From a checkpoint of a small transformer trained on Wikipedia.
Architecture: RMSNorm before each block, rotary positions, no biases in attention or MLP, untied embeddings, normalized queries and keys.
Training: 901M tokens, 6872 steps.
MLP neurons of a small language model. Each row is named by its layer, matrix (up: input weights) and neuron, and shows model dimensions 176-271. Each number is 128 + 24 x the weight over its row's rms, rounded and kept within 0 to 255. Numbers have three digits each.
After each neuron's rows, "fires on" lists the tokens most often at its 100 highest values on Wikipedia text that the model never trained on.

L6.up833:152125116123129118060136127111114132136112134119150148114102126113099175154153163138142094075142118091114134146126167068115128142100110163166107117122114123112151115111132146153140141145134093123142127158142160085159158159091171159126116119096147184135152099133077124099137159107158163146
fires on: " Har", " ad", " pro", " ca", " prec"

L6.up313:147141118164121122110080118124122130118094114104140121114092174111156183156088132115136143111105183089103156112130108146123123139114150131161090118104107108095134114128168088153145117121124123115135107145112150142109155116147130144122131129103124114119113125124120152164171160099117138104
fires on: " Har", " pro", "pro", " prop", " prem"

L6.up1989:154132132126141126056189121097156115144157102095129131120129126141122150178139139118118134117106103056142132135138126119102153134134084139105134131187127129132114121159178104129110083101105080101131163106117157119165155096118158111132160109129144134107141125148097128157144132204115145083
fires on: " Tom", " opp", " acqu", " repe", " bu"

L6.up888:130171136129131169122106116133132144163126113150105161103129093103113136165080133119142127127117115160125109134160160102142159138154160116102136106121108103116133121140111065121088150081135105122161154149105164158140132118108127130116167092153155118139140151095156146101072110144121145128
fires on: " Har", " pro", " repe", " ad", " prec", " ca"

L6.up42:135120128119116159120117150133120136105144141137129118107083168137114110147086105136098107110130191145091145119158087110117131124124118129112173155136079135171127107141160101144119190153139093095136145109131113144105108120099072096108139094134108126136141122099146180105114098120128127134
fires on: " Har", " pro", " ca", " prec"

L6.up260:137115093117129163121116110119165131098094085141203145110130122113147132107130129087126149117129126137156115132148128155107124142110118106136117151187085134171138159100128141131114140088126121119111123108109094092134125184123115079123097106135154181109143112114145151134127114151167133121
fires on: " acqu", " Tom", " br", " dis", " Av", " opp"

L6.up2243:123175105135131149140133079148143152113109146093123134156091154132115139115093142111154127125108115090067145149132119128139128146169131108147139102130140153127133153103147125137179156128086145114101117129096123117151128148100106149126147063121148099126137193128166148119077120140141105149
fires on: " pro", " repe", " ad", " dis", " su", " prec"

L6.up1576:112153136098114107095154106120138097165128125170105127126156129131115135124093092123087156110138094118136133104127088160149137197151137063150149120145118155112115128119112118108113125134127175110140154127152199137137120132128126150140121092185093105121128148104078133159139140107086151108
fires on: " pro", " ad", " Har", " prec", " repe", " ca"

L6.up862:111158132135154143125108139153089160119149142192115109133113122143104105121123154106129103153130148084077163157153155115123130091143085155114142123145107124091143119089129144139162127104127070163133119142154142128195085145081135131126110063101142095158127135154168136082113128126150127109
fires on: " pro", " ad", " repe", " prec", " Har", " ca"

L6.up756:142135081149113131159145070143121171131111173193126127150128127122123154108152083131127088139133134092116140089081134125125129149104178151097148117172106162124122106127082084161126141134129154140107147159140100114133123144150122137118123120106147140133139146124184115103184131141124118115
fires on: " pro", " ad", " ca", " prec", " repe", " Mo"

L6.up1695:105106103088110137068097092116122089139121126137144131119116172131122150154112102120096148128108095147130097136122111111154096128169085166165156140109062128138113144111125108128160114139165154141142161131108183150166150116138100149124136106156132137101140092119119130130163132099137150110
fires on: " Har", " pro", " ad", " ca", " prec"

L6.up316:125138126140155116132127086105147124140193075137083113130104107088095145143158126149121111111129130083110143145121075122154130143136131139162156115104129129154135095119126104119149131161126069109129158136129163150146178096116135169126139119158158089106146103125096151160132136143179140117
fires on: " Har", " ca", " pro", " ad", "pro", " prec"

L6.up577:154146132128096108107127168129106128091125103164097110150127159135146137115144077125133131116109112129172105138119134134127092156102104139107174142152120124119099095139195094099052098141118120057151113159117083108123158158123149119129154109112142107080106139152105155119132101101094148109
fires on: " Har", " pro", " ca", " ad", " prec", " pres"

L6.up2242:115127143127124145111154152092122135136109131165110130149150111136121127103123118132108139060113110108101138102149200092149143108139118158095134147148121131141155120113133184132130129117155158111148155153099118125108160132089133153115123139148158166114115105102144136112146136159124133139
fires on: ",", ":", " -", "s"

L6.up1027:138092124123111114126154136150129164174147196155135130098135150140147143133125149115126155145136083167117170153118165090119135142116135145143133133102151104137156116146164078121115088137107125214173132118099177170113157148137112141137103118121137076155104085096138149168157103125121128177
fires on: " Har", " pro", " prec", " ca", " prop", " pres"

L6.up483:142111119126127114118117116193116108153153092126116135111127136137121129128093122149093128104134085133097093140136127071139107122120104112126126167145139148139154175142070111138114166079128139131142128149142147119157148077126135096112103141144163184150141148148114122141137114172111122101
fires on: " and", ":", ",", "s"

L6.up1270:111106155117091150147134111087153107097101118109184130109101168160146174152116149147147111104161134124107143130169114133145155156132126135145136129135144118159112132121136096150099132119143127080100156105153127122107130176108133155150145098106123110130158131110148138129142127100109115137
fires on: " Har", " pro", " ad", " ca", " prec", " prem"

L6.up616:172140120135172093090145133159123103150132104108170135126092119096104188176137097125094125138153135097103101147109180138136125141119106154127083130079106117124140111132174184125200127115103088095119138134106150153104144143077111135116093088088103140115088115122105104070113147144168124091
fires on: " ad", " pro", " repe", " Har", " prec", " ca"

L6.up726:151122131088114144119095152124144129143142133138062118132110145111146143116169128117089129128117139123068133122158150131098176132168192133154139120137145138088121127148133125138122113145118108109122113101099092112149133121133124112156099094142137102127179082135125131085180118133130118101
fires on: " Har", " pro", " ca", " prec", " repe", " ad"

L6.up793:176170164145101109133087138151119162120121092134100125142104102112126147132145180133098148114149102137101139132136097127143111101136126085141118074126151139112105155125091148126122170132108167109151131113159120123112104073165122067144170143145192155108143150140076145111168154130166129131
fires on: ":", "s", " and", ".", ","

L6.up1638:116120140125106194141153111096148137154123142182115116111148146169137127105163170156047085141116124143151148105150121126135142103143144125132099119094102079130149119122119121111111101155146165133115141112120135098106178119140129117124081079125108122094108127099074128093123125140095102162
fires on: " pro", " ad", " repe", " prec", " Har", " ca"

L6.up1746:117148081112130102159154094067096116092129152162129102132169139123115112160145187151126127120148097137151138090134136143101090158117112107135144148110106136125142161126144162119162114135126144120153109126125127115108126148106132090134111107129123130102114079119112185102160131093106170095
fires on: " ad", " pro", " Har", " prec", " repe", " ca"

L6.up1610:147149160153141098112163105131138126127095058116117138128138116112124133110118148109171125132128134135127125130126147126093122092144121149110140125144120120136108123118098142112123128122170082082121153138145154145120102131113115115130118110125144135135105149132131163172138164146152108098
fires on: " Har", " ad", " pro", " ca", " prec"

L6.up649:131084148125106133057161120105128119156183147137134140119125145131130149106137115114141090140117094087164175126156202111173147153143119106130116136134088125145149144127137135159165104143118115119146112098135152070153119127142144138129109094116166143140121131168150113148151155167122118105
fires on: " acqu", " .", " cap", " Tom", " Loss", " bin"

L6.up1222:126138117106117121174094125076096133106073177104133124137130135161099143122142117150135118064141140105117130165123136099134147107096131142190138124126151110120140143128131121175166103141103169137130122105115141144141124127096138139152123109113154117133122134084107141142084142139151133148
fires on: " Har", " pro", " ca", " ad"

L6.up1091:173079116159121139115129123154138142147145125124133125170107161104100110163139146126106109164149129132150124102151115111130134114135055099104091114147140132093100132096128086135110170147117142135130112142130108159083119094106119137120171087144112180086101126142108145126155133139137105172
fires on: " pro", " Har", " ad", " prec", " ca"

L6.up243:142141114140190105099112148118135093106161138107136148120157156096135126147121107138088099127125171090139118124120082148117104167077123131141114120100104134123115108150131166119162139146153072112163160118151164165122089085080108096120155091121148092101122165143101148157150125082114120097
fires on: " Har", " pro", " su", " ad", " repe"

L6.up580:133101157122126128144121134132119150159095144125101102165123104157185110098147110116099160126111123119140145128127138129107137091108143097121132077188119140128144083130135111113131117122109102125138127100115108079118167100091139123126152078138113156116094180145207138106151119125108128119
fires on: " ad", " Har", " ca", " pro", " repe", " prec"

L6.up2304:078132124104123159121170091091121123125124132100124176162158095110112158155086097130152097146140108109076086118120129159142133108095125123123170118111105137151160102152164151110108127176142191087115137119120127139159187157118154121128108087147073138098159161131100150146154131156110137094
fires on: " pro", " Har", " ad", " ca", " prec"

L6.up1641:130112143145110119105153152154157152106106075112131089144096086107115137167120101120144153071138182097150111110147077134135125153104115125114141104171149134124162178139153096158075133145109106111121111117110122068055175093117129130119151091170096121123150135146120145178143085130153119128
fires on: " Har", " pro", " ad", " repe", " prec", " ca"

L6.up1352:123092142166147104111172142119132196094128148142132159109095142097122125090094127094120146129117089153085146140174145176124090143116162140076123145143160136172161104139110153127158106144122119194133111117116125089130144146124146154127116108136148105133122121117137115158179119122105133114
fires on: " Har", " pro", " prec", " ca", " ad"

L6.up1721:100135109103117126155101144062113158120120145148145141120135159173111168120101095130121077116157131173096069152179076100112164146136107114117128131158149140144141129136151141086141118108140122125180144104124127083178113124150139099093164139154134137090124156100123158101147128117141111128
fires on: " and", " -", "s", ":", ","

L6.up1410:133122167145114123135116146137147154150140161122118122114127137118136139106098102159164118161124153130133125132129126133109113109142160113118127093126172154099125085120132165160153122159135137150137098138168141148148177135079106121123187094123133143145093160063172122096136118140171137108
fires on: " pro", " ad", " prec", " Har", " repe", " ca"

L6.up930:180166120129134074151097117122173112129125171144162133146105117162153112144162112134101121140163108121123124145155151164127125139131121078099073119146088119110189147132088113128097132131080100103139126168156122121121140113135112133154087106127120123147137122144144113153138158165116107138
fires on: " Har", " pro", " ad", " prec", " ca", " pres"

L6.up1233:122169121130112125079132134110171156126101107146092119108132118115137155130133150092173110136100149164132077126122118135131133135147140100125146132125095144094133143126115145099146109127138138111140119134105093119097138130162149136092151108134092083114139177154149123132123081130148144112
fires on: " Har", " ad", " pro", " prec", " ca", " repe"

L6.up785:100158136130107133058143156115118154165122115109171128111120127130126118131140125132155123152108138109135118123118115134112130144119210126154133151161116099121112128115137114105081129138129147115121131055129124101108099151131143099109114106120060122141150089127106152117133131108113125129
fires on: " Har", " ca", " ad", " prec", " pro", " pres"

L6.up670:082025146118136100166147107090131094198168130131117151114101145148144116138141125103123111171122117133154123128098143099126115118156107174122150099118090149094154094154145082145096121142092111134130117098157140120132128157148132164138120105139107135116137146119181106106108151121108109117
fires on: " Tom", " dis", " br", " opp", " rep", " acqu"

L6.up2005:175140122122150163113145144105139137098140141159151130118144122117131136124130130133111130053119134105134132120128096106121162143095105119097142150137160146116121138120142127138140153124120091118117103093150114101134093107092179096126134096104175156118124142119090122122151138136124128110
fires on: " pro", " ad", " Har", " ca", " prec"

L6.up456:148136110135154146135142107096143102124113117133131110117130178151113141105158129152100104108108137097085155150098137208098098100079097103107133101104160100156173126124101132122174125155142146122148134109119134153101099140134138105159142085103143146143143177115121134152167130149112087081
fires on: " pro", " ad", " prec", " repe", " Har", " ca"

L6.up2119:119090117156120098127133153102138085195099113095116111121147111122088134142090084125143157156123116154150083121155123131129099111152162141110110141120135160175157148115133173119101158160151117046152124129136132122108108127132121119118098137141147138138147139111137149111140137112147131089
fires on: ",", "s", " and", "ary", " of", "al"

L6.up1037:078171149107115122105149132121123151092167147160156161178156141140136103128099137127125126134101142124115108132143088162131143152089121064145167146118096134138142141136157125114127143119134152148102136108127148137137143134111115105103122086131113164139112141100143152139133140107166110079
fires on: " Har", " pro", " ad", " prec", " ca", " pres"

L6.up227:160124125131127159126124157127107127137125142100108135134129125103134102109166166131116085159123174101119145143135102130138121114163156082153136128109125099116134128142165119143162124119123133117120114166141119156135183124133132126127093078131129087159108096145138117134147124134137178122
fires on: " pro", " repe", " ca", " ad", " prec", " Har"

L6.up1266:159132128137117134140173112149121179100133127121121126128122128113152114101124149101115090120091133154119133136146174121151160092130116115134114152151150135122154147093137104135058138109095161088134118067134110103093173173153148101112156115134131098135108102156138104108138110102143134163
fires on: " Har", " pro", " ca", " ad"

L6.up1332:099181127124085131153116113108125131130135137124086098104120073113115120118103118123145113142118111130154097132130121144127102104092103108103164180157103121123176135122109120122115128087100120141133144146113138122150193135124145124135185100113143107105114153154124150116123105095119117171
fires on: " Har", " pro", " ad", " prec", " pres", " ca"

L6.up94:135120149119105110172141093139121145111116053138126150128131121083148123122125102138144124160148124158137140103125127138141123131144139104159117159121128122165131144125152141104119083128159108082088140123137089095148135124122122151161152115133153113136135090115138165109137142110180114129
fires on: " .", " acqu", " cap", " Tom", " Loss", "Des"

L6.up2011:122119087124114113147120161116132164163136171103108101118129135164116134135131106172085133125109118121119110133176092165109123121111166122118132130101089141143171107130172102126108132125116107141067156112110109116143143135090133069112074093149113170129140178131152146132125143100113102145
fires on: " Har", " pro", " ad", " ca", " pres", " prec"

L6.up1448:128117095142156135110149142108116148110115171118130122107150124144160152135115162152146118096139076131073138106133092158132154150154157143124144108108173143131121149123127109102123090183119135199154136103152121128123106161144131125141117112117110091121106121124149108131135100111077157178
fires on: " Har", " ca", " pro", " ad", " prec"

L6.up927:142117177107159106109143119203108114132154112128133127139092091167109158169097103155115148112105134151075137109140157150117157094172169170149077151148119115127144173106140179120167105109143109153150154183158141155121172136120132139102134129096175111124095128109096137103149127108130132150
fires on: " Har", " ca", " prop", "rab"

L6.up447:138130165105128143080074121107113181180135104126141137115114135119147136134154125146100111116160116117132111134120168131091129156170096093173119100097116126130143158147107112117143148107092116090162119102130173106182164119136153093122114111108118152156144087103117100091143128154103126086
fires on: " Har", " pro", " ca", " prop", " pres", " prec"

L6.up878:148098134111128152119160127112169137109148103126152148118134114129156131162079165086088125084107081061121093122137181144168111141093121095119137154152132110156149132155133098162134105154146144168092146118100122130146175125113117092140107158098176147115128130077090132122163174171144140142
fires on: "s", " -", " of", " and", "ary"

L6.up398:067090107132134134139143130130115118126158126154064138136146084126124110118131106144114141102119110143091121134122177105125117135153131136115145126128109132116176123111115078127148098127139118131130126143115147102134165149156120133144162104142147101105156141146129157212132106142110109121
fires on: " Har", " pro", " prec", " ca", " pres", " ad"

L6.up1866:133132167155109145149149150106123142095176120129155149137113158119110143116117092057128093178108125139114126166127141138171173113136141075121128135145161143153160145142151165106129118094139123058135118107116126105121191105131143101133124133130129164119143127120165117131123126129123140157
fires on: ";", "se", ":", "/", "s", "}"

L6.up1445:179152091154129165099103126134130147076174135125094120120117128139149138123148096145112114128121147108064162146114142123167120184141114119145124139141112125112125130142122095150135118104123108090119171106124175113130135081131091150106112098127165142098118092090090125159056118125165119136
fires on: " Har", " pro", " ca", " repe", " prec", " pres"

L6.up2022:167087144104114134078094145115115119148132099146126150133120089143114122149172124101103112115100092118094117097142160112121124100120107120163129109156129115112123128135108098135104109063141148136171120166102128089140185113142144122135131117134131168112146118129140140108168132149112122138
fires on: " Har", " ca", " pro", " prec", " pres", " ad"

L6.up89:083136152085157112112146126073118115138148145116142097141137103142124137131097151170110130099124130138124140120096194120115125156135103112104125105090103127104096122134118149143155172124142101054159153076166135054115113120143135101114137118111080146140131123106106138100168157058118119079
fires on: " Har", " ca", " prop", " prec", " pro"

L6.up335:162140114150124134187109172095124116096106107152137121130138161158088125135094153138185132087113113119065150112149124121162136160155176147147179119154185119132125119140118091135128153116132139139095110161099167146161103132074103160133125116127146142129133125095154116098104140133138124145
fires on: " Har", " pro", " repe", " prem", " ca"

L6.up172:189144110130108092146101108149154131117136107151127119120154142135118094119113126134115120119126123153158139160183125110095143126108119162171074148135128123110195153134122119122091122112098122057117128174109143162112131086098109116108117112112143125148157089136149150115121131141131133118
fires on: " pro", " ca", " ad", " Mo", " prec", " Har"

L6.up690:095134118123130122112143125154176126088127109150127163123146124108168103161114121107166112158151129124120113116139116107133180145117097097130125167152084129083146166116100095129046141104112154109157130138142110170044120126120135146139132078134117120135115100135094145145116136181123110167
fires on: " Har", " pro", " ad", " ca", " prec", " repe"

L6.up1335:161111130164131124168124098158109135162117133112122136110129100106117115161113108133123128123138108107160112127139171147124130093130164116172125157151109102141147130117106164134138129129154111088125129221156134090144153098132107137125103132113142156087121154133112138100118104135122125137
fires on: ";", ":", "s", "se", ","

L6.up2437:098139101118127153110120094142134089152117114085121081103099115119121154133111112102121126136107210120131120131130138101164126127085127175109141131141111143150106062125154147125135104162134071105110132128114114153139139145109121093124107086133123118099152132146134185102111158130118100170
fires on: " pro", " ad", " repe", " Har", " prec", " ca"

L6.up53:129112111113175123105123120130104124128148149152113124105117067118114133125148093151143125124108155109167137173105107124106149115135098150161149122139108134108147116164086112136154113091151079133174140158112168118169153122082138147111104093111112190106141108173122075094122132134067109091
fires on: " pro", " ad", " repe", " prec", " Tri", " prem"

L6.up2503:123105140088108126062119123088114170162142141073140122121118123126082138121075109147102162087141154140139156118133112124136129136160170108127163121142120156154139098132125115109105128143109132124128153130116108132150125118133119130131127114137121146153125139140135121121127170116127117089
fires on: " Har", " ca", " pro", " prem", " repe", " prec"

L6.up1467:150112137147107146180121134127122112153167102120198099096104140122130123122140142123120114112129121142094115136143091157097143151108152114135130116157139146113092144122160158170100120133115064109113172107114140116145096132091121142141132099136160118128153118151110152136096120136201139127
fires on: " opp", " Tom", " dis", " acqu", " rep", " bu"

L6.up422:120118108072128139141127116071107123080123070135112107131092145164146111103124151112106107090101125102124140108135125081135114140126133129197095175090098111140150135122114069163105131115135133105093143139117096141092151139130112117128137121112084109116178122111137141178101105139129131154
fires on: " Har", " pro", " ca", " ad", " prop"

L6.up2105:102132106135121126155136145128137167107101093145185115157117134108170140160123116132129128122105134105160145141124095105117136120124126115136110163146120117099119159151142132102097133151110127176133130158126065131084150138129109091138163121132162117111127091135101149084138118098139116169
fires on: " Har", " ca", " pro", " ad", " prop"

L6.up2363:135142144148089105141130125115167145140056084108122155145128099137070153125104115127118125183113149140118149111148133173141122089160146171100119148107075127148131111136107130125133110147114179143143100132142177101125105125136122145126110085106132094150120109152116088120150139102141144126
fires on: " pro", " ad", " repe", " prec", " Har", " ca"

L6.up2198:105118090118139096152078077121120129125107096177148087126151144129117180144131145119111141138121135178133125097082159111140111148101088125150172135138112122130076120126115108105156141126152157155152133184134104126144109144161130112105100122127118121157133134116147145077145147066105106146
fires on: " Har", " ca", " pro", " prop"

L6.up1499:147142129147120130112089124124116105098136076116149103098091184117127108129135133138141120127115127116046136145123133118114065105119142145112115149129178121119129087111134117139150138162136107077123125093139141150188110150160105144152117130151138124090133104123096121207124162152140115105
fires on: " Har", " pro", "rab", " prop", "op", " ca"

L6.up1725:101126141122168100149123128138139090157121113141126157127133128129102095128081122157112155125119107118066121127127110145130115129110168167066115099122114148106152131138122144120110114110122153166132148171130160163161168153080116154130129086111130083138098108162111077123127134120157143109
fires on: " Har", " pro", " ad", " prec", " repe", " ca"

L6.up1682:087094114113129129126134115141086127123152147164096116130118139140131142108127122120098119176117110135097101128065123102183130109079134108119164113124111152106160109110113119155116108123111132162120153121104134183112138116134101174152156132134161101117149159142150134122115165088090107144
fires on: "s", "se", ";", " of", "ti", "l"

L6.up1971:131100123154156087069126114110138143144182130115151158127121127108060122168104121140075155116150075097104161110141103129098125144114142145138130126122105145125104127116113141118137124161125157171119183089105192147154126138092120120150108091110107141105086126128076135120107121103095135145
fires on: " pro", " ad", " repe", " Har", " prec", " ca"

L6.up991:125093125150098136149123144149138179135135155116123152122111148139114100119141059142158138166108129119088118148187135176127124098098147097107067142112093137131158113130134119119113131153120143121155097110118140111147141109126114138116134126165130103148110136114186138157128129145162121120
fires on: " Har", " ca", " prop", "op", " pres"

L6.up254:120125135111138150130144112068116096190132163116108149132130169139197115138130158157141125131137095123156111119118132114132168123109146119137143108066133133125148124133141108130070101140145145125107143087085188126154144149123107136091161086092095147110087175131115122135100131130130133152
fires on: " ad", " pro", " repe", " dis", " su", " prec"

L6.up1092:111113114086075170197127124131115144111150133168165119138125150163148150145118112131126092088163106121141107085169163128128102147147173143101089114156110118123084079130129107120133136173109112106139188150095130130124119125145108106112134145155122167078133131096130117109119125115129112195
fires on: ":", ",", " and", "s", " -", "|"

L6.up1341:159109137106117130146118138109130134167113109109145139109167117133144102167106092141120119095145133131147100115136126153105129132138143151097153173182139138143099167130128170116104114120144119099136134125100159122145128155091093101109116160109122101083139122094142148134132169190142138121
fires on: " and", ":", " -", "s", ","

L6.up1878:100141125111102109102129128182146102119126098122113087145125109127116099150074108115152164114136158112178146111156112112144131126153135135073137152149080145135142093131119179134076168145129061115106122131125141151126128070133105105125087103143144138124188094145140158085116108123134138090
fires on: " Har", " pro", " ad", " prec", " ca", " prem"

L6.up1805:155182098121134170158130120111135110105127136109138143127175133122136101132086170138137117126127112140094183116123119160136131164126126096099164122103128137110101131117172090140148123127123174072140138156121164146117130108089158116102089075124101139085134075114101148098125117153170116081
fires on: " pro", " ad", " Har", " repe", " prec", " ca"

L6.up2321:120132121108107151137085085155146149122152139110152129102141156128123124142137086131103112085132139158139136112158103144124140121159145128112132150174113138162142103119100131179158139148127122119123111125141135122107065092107103140144147099119113133106144145119132126148113142098087146136
fires on: " Har", " pro", " ca", " ad", " prec", " pres"

L6.up1073:119082122111157165166074110122124152161115099123132161108136124126104133096109113146143107157125124172127126106126139142142120152093107082131115118146133128086092131104102093100149124156121131131162159123106133163121168139132141148137062115115092145157116074118132122113148105109103111147
fires on: " Har", " pro", " prec", " dis", " ca", " pres"

L6.up128:153151131103116135129139164128147123118165173106096073134167115111151147112127145135133124134144152121161129103149069139122106163104126108118148114148129108139097129110197155112127146127121109137125165130134142104130129075058117119143170111139084115064136163108071195193134109100172114148
fires on: " pro", " ca", " ad", " Har", " repe", " prec"

L6.up1459:149154125173146151119123095098144131135115161155121091098142119110142153102115164150127066119109078181149154147136126098153151116100141131157158152097158095126134123132183084158118141120122147056140096128144136118136127163122148113124112092088109102131096150182069122158133157105111108176
fires on: " Har", " pro", " ad", " ca", " prec"

L6.up2263:117136111091126151122136139168148161124132159120145124111095147142162149093108120150129069144058172169092103154151081139105126087134104130120148157151105134121157162129111162147137110138123125167111145096084099136125196101106125146132153124088109076128136123112176115184143120125143126146
fires on: " ad", " pro", " prec", " ca", " prem", " pres"

L6.up2285:146157126124137129105101159100132144131128162132115133111142159137069116112135136146144112129131135130097156125168136150108121177168107176106148133138161152130101108133109130141178125159111138084135122102139161122162131100102122116129109103073101096124169140133125100095112075122139142106
fires on: " Har", " pro", " ad", " prec", " ca"

L6.up1128:104156168094143097108115168093110140162136092125181101110124143133126099121149124129140110148105133106135174176133126131131140157120137094151152133129121113158094115137115126119137126126121119127129150108121088136096141139098156168119115084146111088128156111166147133103121161152169104088
fires on: " pro", " Har", " repe", " ad", " prec", " ca"

L6.up1148:172109123119126157124142157112115163132139130125140126151121126105155112092190130135093139170117155076081148114122069124126117153179143158143152106127100139137109146144090134114129150118119169129162126120095136104134133146128113107119116120143121049153184108158146105128122134118132136111
fires on: " Har", " ca", " pro", " ad", " prop", " prec"

L6.up2372:135135117148148157182096145083148155105133138144172155097113166089058154140150140135161129148099096132062105151128136132117113116139128074110133095155121142142115126124123095157138165100092124081114118102119132160105120126144145109117149102136153149139145133123182077108082137124121146139
fires on: " Har", " pro", " ad", " ca", " prec"

L6.up1271:106100143145114132145152133160128106116136140112070148137134113109151149168143180147101148127130131113179116109157095172123106116125153158126127110106152146139112117132127147094136125124137084156138122165146155123122124098112102140123151119135124125109099125154127177146149116146143130156
fires on: " Har", " pro", " repe", " prec", " pres"

L6.up1556:149157121170121162101123117124159138102114154108173144120141135125092128113108098110147072172132128096113140125160108136114100109098110094058059130165118129119134080129133148103161116137099163159112110119126119105141092118098144100111112110143099165087110091113131155142081109140094152122
fires on: " Har", " ad", " pro", " repe", " prec", " ca"

L6.up669:141201159117139091093127152121148133137111100139171104128130155112143157121151149142108100144135126107102151143145116100140118144146160146167118128136121088148139113112125095162158119150139096133142152120116135143121198150136100119124154095108113162120107053125121111135115137160134126125
fires on: " pro", " su", " repe", " ad", " prec", " Har"

L6.up954:113117091122156149100097107111160164165110154109125151124122175139096139136121125143138100162135093157133118163091124146121119127138140110124168140135097119116136143137115112103118122119134104154133127127139130107144135141122167102138082097149097139143118139145152110125143127115121115122
fires on: " pro", " ad", " Har", " prec", " repe", " ca"

L6.up2461:161122133166139122112138138127116129160076109121136113132128111161095125118118131141134144120158140148148176129087120142132124117164128113117141117135102122158146103138096103114128089145108141131102122135114147114154163126147148104129128109139090141159112137148196114138133127110126143107
fires on: " Har", " ca", " pro", " prec", " ad"

L6.up22:187106108127137132147112154151148159132099166180198156139098126127140124162171127154058122122121084127134153093109148182154132148127123094153156134136112153121194149126120094132093138137116136140120136140131101116056118152091119132123142112174116158086108117126102134095167148178115111138
fires on: " Har", " pro", " ca", " ad", " prop", " pres"

L6.up472:127118131121151182128142118127144166154154100155113128131127164132161161118153104159141139180112147137118101156147132128099109149184168145128129150131112153125104122140106105097113129109133144182124139108160097085141167147110128120111137115119108104151137150151171121168080131125120148151
fires on: " Har", " pro", " ca", " prec", " prem", " ad"

L6.up83:123150125101150153107096162135105157158152098178103112113090110078108093147114106098127150122136122126118111114129123114150142126124139112145124139106113130113137107133108159131089132162155162142129122095172099181132141135098112153133175141098172098115116136112134124056104117125122139141
fires on: ":", "s", ",", ";", " and", "l"

L6.up575:131147118156130124114142130129133072112147142103098142132130120141100163078123107095057096104095192129152143094163054162143107159099128135114101091121099108124139119105144137102149120155107126176098163157142136108128079078136098134137126099112110113087136117155084147196129119126148100149
fires on: " ad", " su", " pro", " repe", " prec", " dis"

L6.up1808:127145148133176124105104154050120149147138148170114108137150148117100121151151093129129134081126163121094141128152126127124135131119123121086156108106117155098119129137145132138158148126134100098124110119185124147143106125096123131120137112120136125155129100152128079051142140135113120116
fires on: " Har", " pro", " ca", " ad", " prop"

L6.up1945:175126133176111107106124104139142131150107116147157175132139141174127107168110133130150118188137130182110126136083116133148122138156116093108124099123124156120161112129071094113110106116155099153134115213136121175144167139060179141128098106128144103135127094093145031129119118120113078129
fires on: " pro", " dis", " prec", " repe", " pres", " br"